Weights of a small transformer language model: MLP 1344 SwiGLU, tied embeddings.
MLP neurons of a small language model. Each row is named by its layer, matrix (gate and up: input weights; down: output weights) and neuron, and shows model dimensions 160-255. Each number is 50 + 10 x the weight over its row's rms, rounded and kept within 0 to 99. A neuron's up and down rows have the sign that makes its largest values positive.
After each neuron's rows, "fires on" lists the tokens most often at its 100 highest values on Wikipedia text that the model never trained on.

L4.gate701:59 42 53 60 62 47 36 52 41 59 29 32 37 54 36 52 52 54 44 53 46 51 67 56 63 55 40 54 63 49 47 63 63 45 52 48 60 57 46 63 45 48 45 49 54 56 31 59 40 46 44 31 50 45 55 46 45 47 61 44 52 53 31 63 56 57 75 40 60 51 55 65 51 44 60 52 69 44 43 50 41 50 37 31 45 63 61 48 39 42 50 26 58 50 56 58
L4.up701:65 54 38 64 53 55 50 56 52 50 31 63 39 50 61 51 61 44 51 58 53 28 53 53 43 40 49 69 40 41 59 48 38 54 51 48 60 52 54 56 62 55 58 46 53 35 51 53 56 70 51 58 54 44 68 60 45 38 40 58 70 42 63 78 68 36 41 44 53 45 59 42 55 46 29 48 39 59 48 53 66 49 46 60 48 47 32 46 43 35 52 54 42 39 55 45
L4.down701:52 61 50 50 56 44 50 35 32 28 60 68 52 36 48 54 41 54 54 58 45 47 52 51 64 47 60 21 37 44 45 47 54 49 40 68 46 49 57 67 53 54 51 51 48 49 57 66 48 34 53 54 44 48 64 43 40 68 34 47 69 57 47 30 45 40 35 33 58 56 55 41 38 38 29 51 30 47 62 41 53 49 49 41 39 39 48 37 44 43 54 50 40 43 50 57
fires on: " (", " F", " Music", " | ", ".", "urch"

L5.gate30:43 55 65 47 53 54 61 44 55 51 48 55 66 54 57 63 47 61 47 34 32 49 38 59 67 60 38 70 44 36 55 35 52 56 59 69 35 62 45 41 59 57 51 43 40 42 49 47 54 62 54 67 49 50 35 56 55 45 29 61 45 59 45 57 52 46 50 57 54 44 59 39 53 53 84 41 59 41 45 54 69 56 55 51 70 30 59 38 38 58 47 41 50 61 49 72
L5.up30:64 50 46 40 46 59 54 54 47 47 64 50 60 49 46 55 44 34 35 59 50 40 46 55 54 62 44 64 43 49 47 31 50 64 46 56 52 53 43 41 36 40 49 61 60 47 50 47 50 53 58 61 45 52 46 64 56 36 53 41 50 45 57 61 58 56 34 41 53 31 64 31 33 61 63 57 38 40 44 44 41 42 70 64 43 48 61 55 36 36 55 40 50 41 58 45
L5.down30:45 50 49 43 51 56 60 52 46 38 65 41 36 59 62 63 31 41 46 53 60 55 52 60 50 57 52 66 38 33 46 35 28 42 49 34 49 56 28 42 50 54 54 59 51 52 44 45 39 48 44 35 64 48 46 56 50 53 45 35 39 48 44 49 52 40 45 44 64 40 44 46 41 32 41 35 52 54 59 51 48 52 68 38 46 62 47 40 24 49 55 64 43 64 57 56
fires on: " and ", " to ", ", ", ",", " one"

L6.gate1131:46 50 55 53 39 39 60 56 58 49 62 46 44 62 41 65 39 44 42 50 57 47 46 38 43 61 59 51 51 65 44 32 46 56 64 50 74 59 45 50 61 39 49 41 33 33 58 51 29 48 72 49 47 55 48 43 50 55 42 43 61 56 49 54 45 62 52 48 46 56 50 20 50 48 32 52 43 53 45 45 52 33 47 41 42 77 58 61 47 45 52 39 49 76 59 44
L6.up1131:61 47 48 59 48 50 63 49 47 41 59 44 49 60 49 58 31 39 47 52 52 32 56 51 60 52 56 54 41 47 59 58 48 41 55 52 38 55 43 54 59 43 59 37 45 47 53 61 51 56 59 57 61 46 60 57 47 51 55 39 38 49 63 39 61 58 39 51 34 62 34 64 46 50 37 50 41 55 61 46 59 47 54 61 30 56 43 61 31 46 33 45 28 57 54 60
L6.down1131:49 58 53 52 61 36 52 48 42 60 49 45 46 58 46 43 47 46 50 27 28 30 58 56 66 52 56 56 49 58 54 52 53 41 47 56 61 66 64 56 53 59 55 62 50 51 40 52 38 39 56 60 35 39 49 53 50 52 41 47 47 57 37 37 44 52 55 70 66 49 49 38 63 57 50 58 49 43 38 63 48 37 55 50 32 49 53 78 47 47 35 48 67 63 46 47
fires on: "–", "2", "1"

L6.gate607:55 49 51 54 53 35 57 56 41 47 53 46 48 48 70 53 44 59 22 51 58 40 54 56 68 52 46 52 58 54 55 47 36 62 54 59 72 55 38 54 56 39 59 41 62 34 93 58 45 68 71 61 44 49 53 34 58 43 67 39 38 53 37 42 54 56 68 51 54 52 43 55 43 40 58 38 37 56 30 49 35 51 44 62 50 39 42 37 49 51 57 66 59 63 59 60
L6.up607:55 37 31 61 51 48 48 45 52 51 60 39 45 38 42 62 35 48 51 50 54 56 61 57 60 58 42 47 36 47 55 59 74 35 45 56 60 33 56 48 45 71 29 64 29 36 40 60 42 49 39 46 54 43 51 57 45 64 51 59 38 44 78 58 58 37 59 53 51 69 49 55 57 43 39 79 40 66 61 43 62 59 68 51 23 40 56 45 50 44 42 38 50 40 52 53
L6.down607:53 50 49 48 66 50 53 53 62 36 58 26 55 62 66 52 35 53 45 54 70 53 47 51 38 56 39 51 53 30 45 41 56 43 59 38 42 49 38 44 50 53 43 47 41 38 54 36 59 56 41 55 55 43 62 42 46 44 59 61 58 55 61 40 50 30 39 54 53 57 54 57 66 40 46 38 60 73 60 53 39 45 63 48 38 51 56 68 28 31 37 32 67 52 59 52
fires on: "1", "2", "ac"

L4.gate686:65 39 49 69 68 54 40 46 66 44 67 40 55 57 48 61 55 62 58 48 43 35 54 47 53 51 64 61 73 59 65 52 55 45 41 47 50 62 50 45 44 47 64 53 54 47 51 48 61 69 82 45 58 41 57 60 52 43 47 50 50 53 52 43 50 59 62 57 50 57 37 58 56 45 35 47 57 47 31 51 47 41 55 70 53 49 47 47 47 52 33 48 56 67 58 65
L4.up686:66 33 28 44 57 38 40 55 52 46 63 34 48 65 48 48 41 41 34 63 44 49 67 68 63 47 45 63 51 56 45 56 67 44 35 63 59 64 50 63 42 57 56 43 53 39 55 46 55 60 69 47 45 47 56 49 54 47 49 56 49 42 57 61 51 58 58 55 53 38 66 58 56 38 50 60 41 36 61 57 42 53 52 36 69 64 42 58 55 57 49 54 43 62 54 61
L4.down686:45 46 51 42 40 57 46 40 63 11 47 44 53 52 54 65 60 37 58 41 48 32 51 52 37 45 50 53 35 68 46 72 61 36 53 46 56 53 51 49 40 73 44 64 47 49 38 60 27 48 47 52 51 45 59 51 45 45 50 50 65 75 52 45 57 45 37 46 56 40 44 43 65 29 60 62 47 42 58 69 44 59 70 58 51 36 27 41 52 52 49 33 58 61 58 49
fires on: "2", "1", "\n"

L6.gate1157:52 60 43 33 51 45 36 65 52 47 60 38 56 37 62 40 44 44 32 57 48 60 72 57 45 50 49 55 56 65 42 61 43 54 63 43 46 53 45 47 39 62 57 57 49 53 48 73 35 36 58 35 43 50 42 52 67 62 42 65 58 54 50 47 47 67 51 56 32 56 49 51 47 50 56 51 60 62 35 44 58 48 45 69 47 52 51 40 38 61 49 55 45 49 55 55
L6.up1157:52 39 65 54 43 65 57 55 52 65 38 54 53 68 33 36 55 46 55 58 46 47 57 41 57 48 56 38 41 46 57 47 49 68 48 45 35 40 34 54 53 64 42 47 57 43 43 60 43 68 53 62 69 36 56 54 41 38 53 64 44 39 40 58 52 38 54 42 54 65 52 42 57 61 55 26 40 46 66 38 58 56 54 57 33 50 50 58 54 57 54 53 43 49 52 43
L6.down1157:57 47 38 54 36 73 65 44 43 54 41 41 56 58 39 36 38 66 48 35 51 60 62 42 48 43 61 34 44 65 60 46 58 56 63 39 50 54 25 54 36 62 41 46 43 47 47 58 39 48 44 70 58 29 43 37 30 35 61 69 43 28 28 56 42 49 43 69 49 54 38 60 53 47 68 36 40 38 35 58 52 61 42 59 54 66 53 58 60 63 50 44 40 51 57 58
fires on: ", G", "- G", " | G", "; G", "| G"

L6.gate190:56 44 55 28 66 39 41 34 34 40 48 43 62 43 56 31 54 44 53 35 42 61 49 63 52 50 40 56 34 46 53 62 51 55 54 54 40 48 51 55 47 46 38 47 33 49 32 24 70 40 56 42 50 44 55 56 42 59 65 54 61 59 49 45 56 47 46 52 39 58 52 52 35 54 49 28 33 66 46 50 44 31 63 49 51 48 57 43 54 59 54 44 53 51 56 67
L6.up190:45 62 67 63 38 62 74 54 65 59 41 40 33 49 61 37 63 48 51 60 74 63 50 65 41 31 32 49 47 53 51 52 42 55 44 61 49 44 40 32 37 60 41 71 65 52 56 40 51 60 52 42 40 59 41 55 37 39 41 45 52 52 50 51 53 61 43 63 51 55 41 46 44 53 65 44 45 55 33 56 63 69 61 50 41 52 50 54 56 51 50 41 47 53 44 34
L6.down190:55 45 56 50 51 39 55 49 39 65 55 51 70 60 41 48 62 53 42 44 45 39 56 45 79 48 60 49 53 42 52 39 62 40 45 53 32 38 63 66 51 54 59 46 51 59 47 50 72 48 43 56 36 64 56 55 68 47 59 59 48 48 36 41 37 34 48 60 57 36 50 49 66 46 42 59 27 47 41 37 37 44 59 39 49 54 45 51 45 53 48 55 61 61 45 47
fires on: " s", "S", ", s", " and s"

L4.gate1199:57 63 58 41 45 40 47 56 64 41 38 38 37 51 33 51 34 66 50 51 42 53 40 60 49 41 53 41 72 41 46 40 40 55 57 39 37 58 52 22 48 41 54 45 56 49 48 55 45 35 58 64 56 47 43 49 52 59 53 70 42 49 51 37 66 42 61 49 51 52 28 31 60 41 77 48 48 43 46 48 59 39 48 64 44 51 70 47 63 43 49 57 47 61 52 37
L4.up1199:57 55 40 41 60 45 68 41 58 54 68 38 47 44 40 51 52 60 42 43 68 39 42 45 64 48 29 52 56 45 51 58 58 55 43 65 56 65 65 33 51 67 34 44 43 60 51 31 62 44 48 41 43 48 45 40 25 55 40 60 38 35 54 42 43 48 56 65 62 56 56 37 61 58 59 59 37 58 38 55 54 68 50 43 48 41 51 56 34 53 57 67 39 57 46 53
L4.down1199:42 38 46 38 51 47 62 56 57 33 43 36 43 43 52 50 39 48 65 52 68 47 41 45 48 42 52 50 26 60 43 58 46 60 49 60 39 64 53 54 49 39 55 44 45 43 61 46 61 37 69 65 45 60 63 50 47 51 50 58 40 49 77 39 46 42 39 59 57 36 37 45 41 55 38 62 39 66 45 45 41 61 46 47 53 70 42 48 40 60 36 63 49 45 36 56
fires on: " He", " he", ",", " She", " and", ", he"

L4.gate329:47 54 49 41 45 52 47 59 42 44 49 38 43 69 44 46 39 36 40 42 49 56 57 49 45 53 60 52 43 52 35 50 48 60 44 50 48 40 59 44 54 37 50 64 57 53 47 60 40 46 71 44 39 49 66 63 52 51 41 52 31 63 63 51 56 65 55 53 30 48 60 56 52 70 59 48 67 48 40 76 51 57 28 44 47 52 35 38 50 48 72 54 56 35 59 58
L4.up329:58 44 62 38 38 51 49 57 35 37 56 39 49 56 42 43 53 57 63 43 38 54 54 50 55 57 49 68 61 61 55 52 50 66 50 33 55 54 60 54 45 48 47 54 56 69 44 35 37 47 62 42 41 27 70 39 40 53 50 54 51 42 43 48 74 65 59 40 45 51 57 34 65 62 39 40 47 53 45 61 52 50 48 59 43 39 48 47 49 46 53 41 66 21 66 62
L4.down329:55 56 41 49 51 52 45 52 45 00 49 43 64 44 50 46 57 52 50 45 54 53 58 43 55 45 50 47 53 50 51 56 51 55 55 51 54 46 54 49 57 53 50 60 42 53 45 46 51 51 54 42 46 47 99 51 59 52 50 54 46 44 46 53 41 62 48 49 47 54 44 37 53 84 55 58 47 49 48 49 56 45 50 52 55 48 45 46 49 53 52 49 52 39 84 48
fires on: "\n\n"

L6.gate428:65 64 66 59 35 44 45 67 49 41 50 61 53 51 58 44 49 56 55 53 54 58 66 47 40 52 43 38 65 45 53 25 37 48 61 51 58 41 50 42 37 51 69 63 52 50 66 70 57 60 59 35 43 48 50 58 47 41 51 52 51 53 55 59 47 36 63 55 30 65 77 53 40 54 61 51 43 47 41 42 51 71 44 64 41 53 63 66 45 58 53 52 57 63 59 75
L6.up428:60 60 40 41 37 47 49 53 66 46 50 63 40 50 39 37 52 30 56 60 62 38 65 73 46 58 45 49 54 48 53 43 54 28 58 62 24 49 50 51 55 57 53 27 69 52 58 46 53 59 47 38 51 34 53 58 66 40 55 38 29 53 56 48 52 26 44 38 41 22 47 47 42 43 52 48 55 28 45 51 40 78 51 53 50 47 42 45 53 62 63 54 55 76 53 39
L6.down428:40 53 51 63 54 59 70 59 32 60 36 39 41 55 48 50 41 46 48 57 62 64 56 38 52 52 63 48 49 53 47 51 61 43 43 58 43 60 52 69 54 52 49 56 51 63 41 60 46 70 56 44 43 67 52 47 78 58 55 43 43 44 64 66 44 42 57 52 51 55 76 54 38 50 43 49 51 54 49 35 47 65 50 44 67 51 43 51 45 61 38 63 49 41 64 56
fires on: "1", " | ", "2", " | R", "3", "0"

L4.gate185:67 40 39 44 51 50 66 50 39 45 77 47 56 52 55 45 35 46 52 49 57 60 44 41 51 46 48 46 60 54 26 45 50 59 53 55 43 66 58 55 54 47 55 51 50 46 45 45 55 46 49 49 64 35 59 57 41 44 45 49 70 52 46 52 63 66 52 47 47 52 48 65 48 13 59 36 55 61 46 44 50 60 53 41 45 55 67 45 41 59 68 27 51 42 54 59
L4.up185:44 57 49 60 46 34 49 59 62 48 66 40 34 49 48 58 52 58 48 46 48 67 40 48 44 60 51 54 43 49 50 55 51 46 71 50 57 58 46 45 51 61 47 49 45 45 45 44 54 41 57 42 41 49 52 53 56 60 42 66 50 37 53 40 50 55 55 32 49 63 66 54 62 32 53 39 49 48 42 37 61 33 52 57 42 42 33 24 61 44 48 53 44 65 58 43
L4.down185:49 63 53 41 48 54 32 67 44 29 74 53 43 57 55 56 55 42 56 44 37 65 52 42 60 56 54 57 41 42 52 46 51 52 50 49 55 35 55 47 51 47 60 44 64 43 43 39 61 62 59 59 45 59 54 41 69 43 45 51 36 67 46 61 62 46 52 57 40 55 48 43 40 53 36 49 46 41 52 41 58 45 49 48 48 62 49 45 51 58 56 48 41 44 60 66
fires on: "\n\n"

L6.gate433:33 75 50 59 58 63 56 30 59 50 28 47 62 53 57 54 42 60 31 37 62 44 61 64 53 50 45 69 41 50 39 58 59 33 57 50 59 48 35 39 44 58 47 54 58 59 67 65 41 43 55 55 32 57 51 55 48 34 44 50 56 48 64 57 48 52 39 43 55 58 45 48 38 44 58 55 45 46 58 50 38 61 46 58 43 53 53 51 49 33 53 49 45 48 68 42
L6.up433:60 79 55 78 60 74 52 61 39 50 44 43 38 47 67 64 53 62 60 61 71 39 56 45 50 54 37 42 59 42 46 54 56 52 65 61 51 52 41 30 48 57 61 53 59 53 59 65 38 46 54 44 33 48 52 58 54 57 33 36 57 37 43 54 56 37 43 51 46 54 40 40 36 52 34 44 26 48 58 59 43 41 58 46 55 48 36 62 41 56 50 45 46 53 65 55
L6.down433:59 44 47 66 64 67 71 52 39 69 43 48 39 56 51 58 52 52 57 69 62 42 63 51 55 52 52 43 58 50 55 52 43 52 51 39 54 36 64 57 46 51 60 35 42 51 60 53 45 54 63 45 47 40 48 62 32 62 47 40 52 46 55 47 52 41 45 46 58 50 51 38 56 43 43 68 51 59 52 49 50 59 52 49 46 33 60 58 63 53 48 58 44 39 85 53
fires on: "; ", " | "

L4.gate1292:52 37 43 45 35 44 44 56 55 52 59 41 56 59 50 51 53 56 47 50 42 35 51 33 57 63 55 78 51 35 40 56 39 51 49 69 54 54 64 36 61 55 39 32 76 56 45 76 34 38 41 77 48 32 50 47 59 51 61 48 44 50 60 41 52 46 46 43 47 48 43 51 43 32 47 61 48 49 41 41 52 30 45 62 49 60 73 75 63 55 29 32 44 51 58 56
L4.up1292:56 46 31 55 47 66 59 74 63 62 49 52 31 34 55 58 48 45 54 42 49 42 49 40 51 70 42 55 37 37 42 36 32 52 72 39 49 52 41 59 43 36 56 40 46 52 46 40 53 50 48 48 61 60 36 55 64 38 55 51 55 45 64 51 44 48 55 12 47 37 50 30 79 32 50 38 41 37 66 44 34 53 75 58 62 55 63 45 54 62 44 59 59 52 29 27
L4.down1292:52 61 59 48 34 45 49 39 56 81 61 33 38 58 43 60 57 52 51 40 37 56 59 53 51 53 37 37 57 57 38 27 37 23 38 34 60 38 46 42 58 48 55 59 64 55 37 56 49 43 65 46 57 54 52 61 56 51 67 47 61 55 55 43 58 48 37 55 36 50 51 56 64 25 46 65 45 44 50 60 60 64 55 58 50 51 38 56 51 65 45 44 46 64 34 45
fires on: "2", "1"

L5.gate282:37 50 52 64 40 63 44 56 60 57 61 54 56 39 35 61 48 62 47 47 64 42 45 63 33 44 59 49 29 39 37 53 56 48 55 41 45 53 30 46 39 49 43 36 59 51 44 67 35 48 50 44 69 60 55 60 44 49 57 57 51 70 49 44 62 62 48 50 48 41 37 47 46 40 56 66 55 59 50 50 50 44 27 58 46 57 53 46 34 51 40 52 60 65 58 42
L5.up282:36 69 33 50 57 58 59 45 53 72 55 52 57 42 51 67 36 60 51 53 51 54 44 51 50 56 55 33 59 42 51 53 59 43 51 53 70 48 66 44 37 49 56 52 61 42 54 57 48 48 44 43 39 57 48 67 44 44 48 45 67 62 44 32 50 42 45 46 38 58 37 58 66 41 59 57 47 49 28 48 39 61 66 38 46 42 50 38 52 54 53 36 48 51 49 41
L5.down282:46 44 38 49 63 57 51 66 41 69 49 46 47 45 44 52 35 43 53 36 56 53 34 49 43 49 49 31 48 32 55 48 45 59 36 35 66 52 48 61 54 51 45 37 65 44 57 45 52 71 50 47 34 52 26 49 48 33 51 54 47 64 57 56 44 62 62 41 57 47 46 43 30 51 49 50 48 63 43 40 42 39 51 55 39 36 49 46 47 37 37 40 42 33 48 50
fires on: ";", "; ", "; | "

L6.gate858:43 44 62 38 43 50 44 38 61 35 51 46 60 53 36 40 50 46 50 37 48 51 58 47 76 48 48 61 53 50 52 37 58 40 40 61 41 63 60 65 57 64 47 46 51 63 63 66 42 40 56 63 50 37 27 55 58 46 38 37 49 58 51 47 42 47 55 45 53 46 52 38 49 38 41 46 46 43 55 60 44 60 42 44 43 44 51 57 36 49 59 44 51 55 61 46
L6.up858:42 49 40 29 46 43 38 39 42 30 54 66 51 56 59 61 67 38 64 44 50 43 44 38 37 46 22 44 39 56 47 39 44 50 70 62 44 51 37 44 52 54 58 49 64 39 49 53 46 45 55 55 59 45 42 52 62 50 48 47 69 60 38 52 39 28 67 60 30 40 49 51 46 54 47 55 40 41 48 63 43 55 50 51 46 50 42 50 44 50 61 39 45 59 81 60
L6.down858:51 49 44 51 49 53 53 43 48 65 65 57 37 47 48 57 50 48 55 57 36 49 56 54 36 45 23 31 39 42 56 51 52 59 57 46 56 38 34 55 48 50 47 54 46 50 33 62 46 59 60 55 56 57 52 45 62 44 49 52 39 45 50 62 43 48 48 52 44 51 59 47 52 64 52 61 50 39 34 46 62 53 53 51 52 37 45 46 39 64 36 37 47 39 57 63
fires on: " | ", " /", " | F", "/C", ", F", " m/s) | "

L4.gate742:40 64 37 55 36 35 61 55 77 46 55 39 52 60 54 53 34 61 47 59 57 56 30 57 34 53 36 50 57 56 57 66 62 57 45 58 55 77 50 25 40 50 47 60 44 46 53 43 51 33 58 56 65 43 47 66 35 56 57 59 65 53 51 49 41 40 60 40 57 39 61 50 44 38 77 48 53 40 55 40 62 55 31 62 69 43 63 56 54 49 55 40 56 56 59 56
L4.up742:65 57 38 40 50 67 53 67 72 46 43 45 47 47 49 53 46 53 41 54 48 52 52 36 50 36 61 57 60 46 41 47 45 48 41 74 43 44 54 50 53 48 61 31 49 43 56 62 42 61 34 33 44 53 41 43 61 39 52 53 27 49 61 27 54 40 44 46 52 55 68 61 49 54 59 49 49 66 45 54 62 49 73 47 54 60 51 58 41 47 39 53 49 73 50 47
L4.down742:75 50 55 43 55 71 74 46 65 22 48 46 42 37 50 71 41 52 50 44 61 60 45 55 57 43 65 28 41 40 47 48 39 57 48 54 42 42 55 59 46 71 49 55 63 45 44 52 38 61 53 64 48 50 44 46 60 46 49 46 44 53 58 43 53 54 51 41 75 57 36 52 45 53 46 50 47 49 45 63 52 55 63 58 51 62 43 50 43 50 41 59 56 58 46 60
fires on: ", ", " and", ",", "–", "-", "; "

L5.gate1148:60 63 53 40 34 50 45 50 47 42 53 55 48 54 47 49 58 46 61 45 60 54 62 37 46 62 43 50 53 54 47 47 27 72 44 66 38 51 43 50 53 51 51 39 53 45 57 44 42 51 61 42 34 45 62 36 45 62 64 46 62 58 77 54 55 39 50 64 50 32 52 50 49 60 34 53 39 57 40 55 51 50 49 38 39 57 63 44 50 57 49 54 63 43 65 35
L5.up1148:44 59 44 43 48 49 41 69 49 57 43 65 28 53 56 45 40 54 47 52 61 62 43 40 45 33 41 48 43 57 49 54 50 47 43 50 46 39 32 56 48 45 52 48 44 49 44 42 59 55 32 52 52 47 28 52 63 47 50 40 64 60 52 59 38 27 51 51 47 52 45 46 34 37 73 44 43 50 43 41 56 48 72 44 54 53 61 35 50 60 46 42 52 59 45 49
L5.down1148:63 57 51 56 44 51 56 32 36 79 55 35 57 45 53 55 38 46 53 54 45 51 49 59 59 64 64 57 69 51 53 50 56 54 52 37 70 46 61 26 54 47 49 49 52 52 45 54 42 52 62 53 33 43 77 35 51 52 45 53 50 50 52 57 52 51 51 39 51 50 59 66 58 48 33 32 50 61 52 71 66 53 56 38 49 63 46 53 46 48 37 37 42 37 57 52
fires on: "2", " ===", " |  |  |", " |  |", "1"

L5.gate1143:54 54 43 46 48 48 45 48 53 58 60 56 54 59 52 36 49 50 54 64 37 54 41 37 40 55 45 44 54 59 53 60 48 49 34 46 37 35 47 57 65 41 43 51 58 54 57 38 64 25 65 40 48 45 42 30 38 68 52 57 33 50 51 78 65 49 42 39 55 54 58 59 56 52 50 51 60 40 68 51 30 42 49 46 41 34 63 39 36 46 56 38 58 57 41 48
L5.up1143:62 35 42 35 50 54 45 41 45 56 36 33 44 35 51 65 63 42 53 45 43 57 49 52 61 48 47 42 71 51 55 56 59 55 43 50 47 54 59 52 60 48 57 61 43 49 48 49 56 68 30 53 40 48 56 56 38 62 30 38 47 51 55 38 49 66 44 50 53 57 48 42 51 74 65 57 47 69 47 61 67 44 61 39 49 55 58 64 26 49 55 55 59 40 43 54
L5.down1143:51 44 39 50 57 65 48 38 58 60 49 54 53 50 50 49 55 52 56 45 41 53 55 54 46 49 56 44 67 38 61 57 60 41 50 47 50 62 54 60 65 69 57 54 53 46 48 45 76 56 35 55 31 43 45 43 58 61 50 46 40 66 44 42 58 58 52 61 51 58 63 48 40 42 42 52 44 50 61 61 49 40 54 48 57 33 62 58 39 61 51 42 63 28 43 45
fires on: ":", "°", "-"

L6.gate825:49 43 61 41 37 53 35 55 46 50 57 51 61 50 61 35 58 52 34 42 37 53 50 48 37 53 41 52 37 56 51 47 68 36 50 39 51 53 43 64 76 41 37 44 41 44 57 56 51 50 64 50 61 39 40 41 60 60 43 65 29 67 55 53 57 56 41 61 52 67 21 47 57 44 37 64 35 49 62 45 52 58 59 57 64 47 62 44 35 60 55 49 56 42 54 58
L6.up825:48 36 56 50 46 47 46 53 52 59 21 30 52 48 36 60 38 43 53 51 39 47 42 62 48 58 51 57 58 36 41 55 45 24 37 45 55 51 40 45 39 53 53 56 47 36 64 42 50 45 57 42 42 50 51 36 39 43 43 55 49 58 54 52 45 49 34 59 45 70 50 49 62 53 49 45 48 52 54 55 58 53 61 56 46 55 65 52 61 55 41 61 56 46 58 51
L6.down825:55 58 58 36 59 81 37 52 51 56 33 64 57 60 51 46 69 53 52 54 54 48 53 54 53 38 37 47 49 62 56 39 57 56 43 44 37 30 43 51 48 28 53 56 55 50 63 53 41 50 36 54 37 41 57 61 56 46 62 52 40 58 47 54 33 46 50 46 60 38 69 65 54 18 44 38 44 49 56 41 49 44 24 56 57 53 61 55 35 51 51 52 47 54 46 48
fires on: ":"

L6.gate930:62 59 46 40 62 56 72 53 42 47 44 43 67 41 43 30 45 41 56 57 45 63 50 36 58 57 40 56 42 57 61 54 68 29 53 41 46 42 37 58 32 58 37 47 47 45 36 66 54 30 67 57 60 33 44 40 52 49 46 56 38 42 41 60 60 63 46 56 54 47 53 38 48 52 44 47 48 41 41 43 61 42 62 71 49 54 39 32 65 58 43 51 64 51 56 46
L6.up930:53 69 35 33 60 55 46 72 53 55 38 42 66 54 41 41 32 44 42 45 49 55 59 52 70 51 68 71 48 58 49 51 48 55 47 35 36 37 35 67 38 53 53 47 57 47 40 64 68 46 58 46 55 28 40 58 44 63 40 64 55 34 42 51 41 42 43 38 46 37 70 47 65 44 52 55 55 41 46 46 51 45 49 68 49 55 41 41 61 55 47 47 62 50 58 34
L6.down930:70 53 36 60 61 52 58 53 38 43 70 29 59 62 37 46 45 50 32 43 42 62 45 49 39 49 36 41 46 69 53 46 59 40 64 41 65 55 29 62 49 61 45 53 49 41 53 42 57 44 51 76 54 37 42 49 41 42 63 55 68 25 22 55 42 42 52 50 46 43 65 48 61 56 60 55 51 35 38 47 57 55 55 44 63 51 51 46 65 60 46 48 45 35 58 63
fires on: "G", " \"G", " (G", "| G", "- G", ", G"

L4.gate1330:51 44 60 57 33 48 58 60 44 46 48 30 56 66 55 29 45 49 63 45 39 51 53 45 46 67 56 56 76 57 44 61 59 51 48 41 54 51 72 53 49 49 64 52 56 47 60 68 53 47 64 42 55 45 68 44 37 43 54 49 45 44 48 40 68 59 52 48 52 47 55 45 67 61 65 46 64 46 57 63 52 58 48 51 55 29 44 56 60 61 62 52 71 39 68 54
L4.up1330:55 53 55 51 33 69 51 45 52 45 48 28 43 61 53 31 37 46 55 50 49 62 63 52 58 55 61 64 54 53 46 58 59 55 29 47 48 55 66 47 53 39 50 64 50 51 62 55 35 48 70 38 42 37 69 44 45 65 42 63 47 49 55 43 66 67 52 56 51 46 50 42 58 60 53 38 42 47 53 64 48 61 53 52 38 49 41 49 47 49 70 43 54 43 57 56
L4.down1330:51 53 45 42 46 56 44 46 47 00 51 39 46 57 47 52 53 47 51 49 52 53 58 52 47 49 49 58 57 50 51 56 55 50 44 50 48 56 52 47 53 51 55 56 52 51 52 62 47 49 55 49 46 51 99 49 51 57 40 44 50 48 50 49 50 67 45 50 50 42 48 47 51 87 46 49 51 46 49 57 48 52 42 46 48 50 50 52 45 42 57 47 49 48 95 53
fires on: "\n\n", "\n"

L4.gate357:50 44 58 41 43 44 55 56 43 47 58 45 44 66 46 42 43 49 66 54 56 58 64 49 38 69 41 56 59 75 52 46 63 74 47 52 48 61 66 43 65 36 54 51 59 47 57 53 50 51 71 28 56 38 63 48 34 44 57 48 53 43 50 60 54 53 47 45 41 46 54 45 57 57 46 54 60 46 44 63 65 44 45 52 37 47 54 62 46 42 72 45 62 34 63 75
L4.up357:56 56 50 46 44 50 48 51 35 39 49 37 39 51 46 42 42 60 45 49 23 42 57 61 50 59 41 65 47 70 42 46 42 64 38 29 56 58 66 43 53 32 43 62 60 45 58 52 41 52 70 42 47 23 63 48 44 50 53 63 53 49 60 52 61 62 63 53 35 36 69 53 54 55 57 51 46 45 49 56 68 61 61 52 51 56 50 48 38 35 59 48 55 30 53 70
L4.down357:54 59 49 54 45 53 51 46 53 00 48 43 49 56 46 47 54 51 50 53 53 51 52 50 41 42 50 54 53 52 48 57 52 59 45 47 60 49 56 44 53 46 43 54 49 55 56 55 53 54 59 52 52 48 99 53 53 48 49 43 47 53 46 52 55 58 47 51 55 56 48 45 45 92 53 55 54 43 43 51 52 55 50 54 46 61 51 51 51 54 57 60 50 48 86 52
fires on: "\n\n", "\n", "== C"